config.toml
n_layer = 14
d_model = 320
n_head = 5
n_kv_head = 5
head_dim = 64
d_mlp = 1280
vocab_size = 16931
activation = "swiglu"
norm = "rmsnorm"
norm_place = "pre"
norm_eps = 1e-06
positions = "rope"
rope_base = 500000.0
rope_fraction = 1.0
qk_norm = false
attn_scale = 0.125
bias = "none"
tie_embeddings = false
parallel_block = false
init = "normal"
init_std_qkv = 0.0236
init_std_o = 0.0
init_std_up = 0.0236
init_std_down = 0.0
optimizer = "adam_variant"
lr = 0.000811
lr_mult_qkv = 0.5
beta1 = 0.95
beta2 = 0.95
lr_head = 0.00683
grad_clip = 1.0
warmup_steps = 256
schedule = "wsd"
decay_fraction = 0.561
decay_shape = "linear"
final_lr_fraction = 0.1
batch_tokens = 32768
seq_len = 512
doc_mask = true
train_tokens = 458300000
steps = 13987
dataset = "wikipedia_en"
MLP neurons of a small language model. Each row is named by its layer, matrix (down: output weights) and neuron, and shows model dimensions 208-303. Each number is 128 + 24 x the weight over its row's rms, rounded and kept within 0 to 255. Numbers have three digits each. A neuron's up and down rows have the sign that makes its largest values positive.
A block is one neuron, or neurons of one layer that tend to fire together. Before each block is what it responds to, as a language model described it from the Wikipedia text at the highest values.

Wiki section heading markers
L5.down766:127106122127153131133137104143094137121110173129152173128103117110095093147139137094177140111140154091117132163152166132137082152139114151123127118168104108170120134112151103164116165120147124126109153124152110147128139168129157084112108106125080128152127086081097113145131111123134158142

Modal verbs after subjects
L3.down195:127131094159101189182119113150116127133114163124163172100091137138152135134160133142099150124109114097152101136150114102122151133140101088168111120115130127105153130136137075145126098133159122149173114184124156125092142152123157121127089138091112156166153100126121151158188161154079189110
L3.down482:116146120142109113126169156089122121137113159124142134145149150148128159124150106137156134106172101109125132132158116127152123177145142132117098149061130149167109132125150116101167158164149127156109135110169132110105124097086131130157071139118125131144119145161135085150119089106144159138
L3.down869:113140156141159125148156125126128110123166135161140133118098125159139109141162118177124125139119134132068113130118102164143124132149101131138073143121135145162151140156123147122127131132149129181136101137129167080153144144115146122153131143144175153096111122154141099150075132147128101119
L3.down1240:158152153168123122135208196089109097116123152076119129113116140137105168125149142164113137113130134087122149083156108123115159149146165143103153146097132115162095119146171122094163146153147112164124145082130164133139120130106133152125126110125095116147108117156129105158121120088120127138

Coordinators after plural nouns
L7.down122:135124072131165115125136124113123140128102119130152130159121157109155134145097138129142140110095091140092127124115133121140102142117131098115121121172128157095165155146112117127133111169117122122134133136121136148126129099121125148139108113078170168135125139135154101133218136121164121105
L7.down302:142113144140118112121154141103118133137128091143130115149163092099168104117085114136141114097130113139127155139146145133139138157138164106137145133108157112149109116103124126156130128119108109156125101136115157107128156148107139150123118146112125157158153102115196087104094078118163108132
L7.down363:142139129107140117111105092142095125123122141110124124093142114126101115139133121130136146116118136101114097164114120113137120139102129098105171127106111111144139127137100154127111146175133091124124128092131140107140095112109175158089130145122157121120108137110147141162082090142172159110
L7.down502:062132133108068127145110135137138117138128126141156097167130136089159118164156097150127124094097143098131143117163117129085141145144126116137115066122151115106116110120107088091090127126176117102116151129144110079116145097117127135123134142068109106152145107136089131095119094127104113100
L7.down515:116094093167086133103123109100100159125140103132112136149134118108175135140109135122148128130116142103125103129144139117120171156091154170135164121152149133142113136097118146126102146103104087127126158101135145133180151130107162116134144169103111177150160087133165125108207117111100158123
L7.down583:139152132186157148084150146125152137116116156134131135121135160112061168149190121139126153151124106127134136112072110170122123178151141161143146157096126129121177109178117116120130074115135125138161161145141114112162161106094141128132135115168149164162095128157177102148116140117110177154
L7.down700:148103113154131134159118128093102073158144164101176118121140153154162120110134130149117129113145086122108148111130107139133177113094134121119139117108143073156125112147133119103143119139153110165104118117144130130136117149117142126135156120123125140176158172141152122188095068150128168141
L7.down824:138187144144140126160116087102119117102105171152125155092104169110146120179146162154111152175112107141127119150131098146109152162144067124164159129109145139159109112129089177129089102111166151204135144151115148111090139095121129132102120123113116158117110101124124127130104128129117127129
L7.down840:137106080125107106145117138123108149093132129151107143091116126164116085106122124134100095091159105142112097135162154088111164113129149132143146129123143123127083088114124142128145144112109125159114107129105137139125086134086135132054145124123137098110153130158129162162094108173136164145
L7.down846:162093128122105095119134118155145110171156128102140119155140098127070105098109101110116097113136122154171133137138109150129113150130099151122148110106157101118124145108094109153143093104096075104108122125150113121149142113092120180173097120115113139140139134091127076133145099132135124125
L7.down900:103130098135118136174110119145134129081138129114108113124128114137107136139180089163091154096137143105149127144138128110096193116119147134104071094146102117141104098111143119062136119130117096174118142108125121115109069135064112146106117098106113131123101130156111097164131150165175141160
L7.down954:110150092165172095116127128073142134133114117132140114156122111125145148139139130165163170111117123106135112158137113135123112132117108149112115118111134131125110125132144122137090144149121121101171105106084162164170146126090158147099101118101109154125160183105159123150112141103107119122
L7.down1053:149109098133140126122113067164143109126097129158149132131153115081116142179144134128112135104107109103140113082112071112141110171156150167142100147140103110086136160146138094108108058100127112124119096089117105154147080089155139106154112111116111085140126080108121151095127116133108111082
L7.down1103:106114053138159085150170116147150159132112156131094130166134134163144137132157123153135102088167113111130121101165169131192124123109131109105155156121180122139109149087109137138132146142150118109134125119151120117116150109109157141135121154133134115165116114128145111125227095105134155121
L7.down1153:088132102082144122154152113086094096116121107103152119138093134121119114147139135162089131125111116147131125183155102137124177165108086137126144110135133153120108156118056128097139102110120095130148107153165117128114109124156135137127137102096138153133112118124142104126167120099116162137
L7.down1239:134119145174135111115110108118175101147143200107106133153110104118123088170087177118131128157089115119141108152120171147154142151118092160130156157132167115129134138155147118067122105130139111149151159142132140087117101110150130101094124138093169160159113131107145086203104134148159111102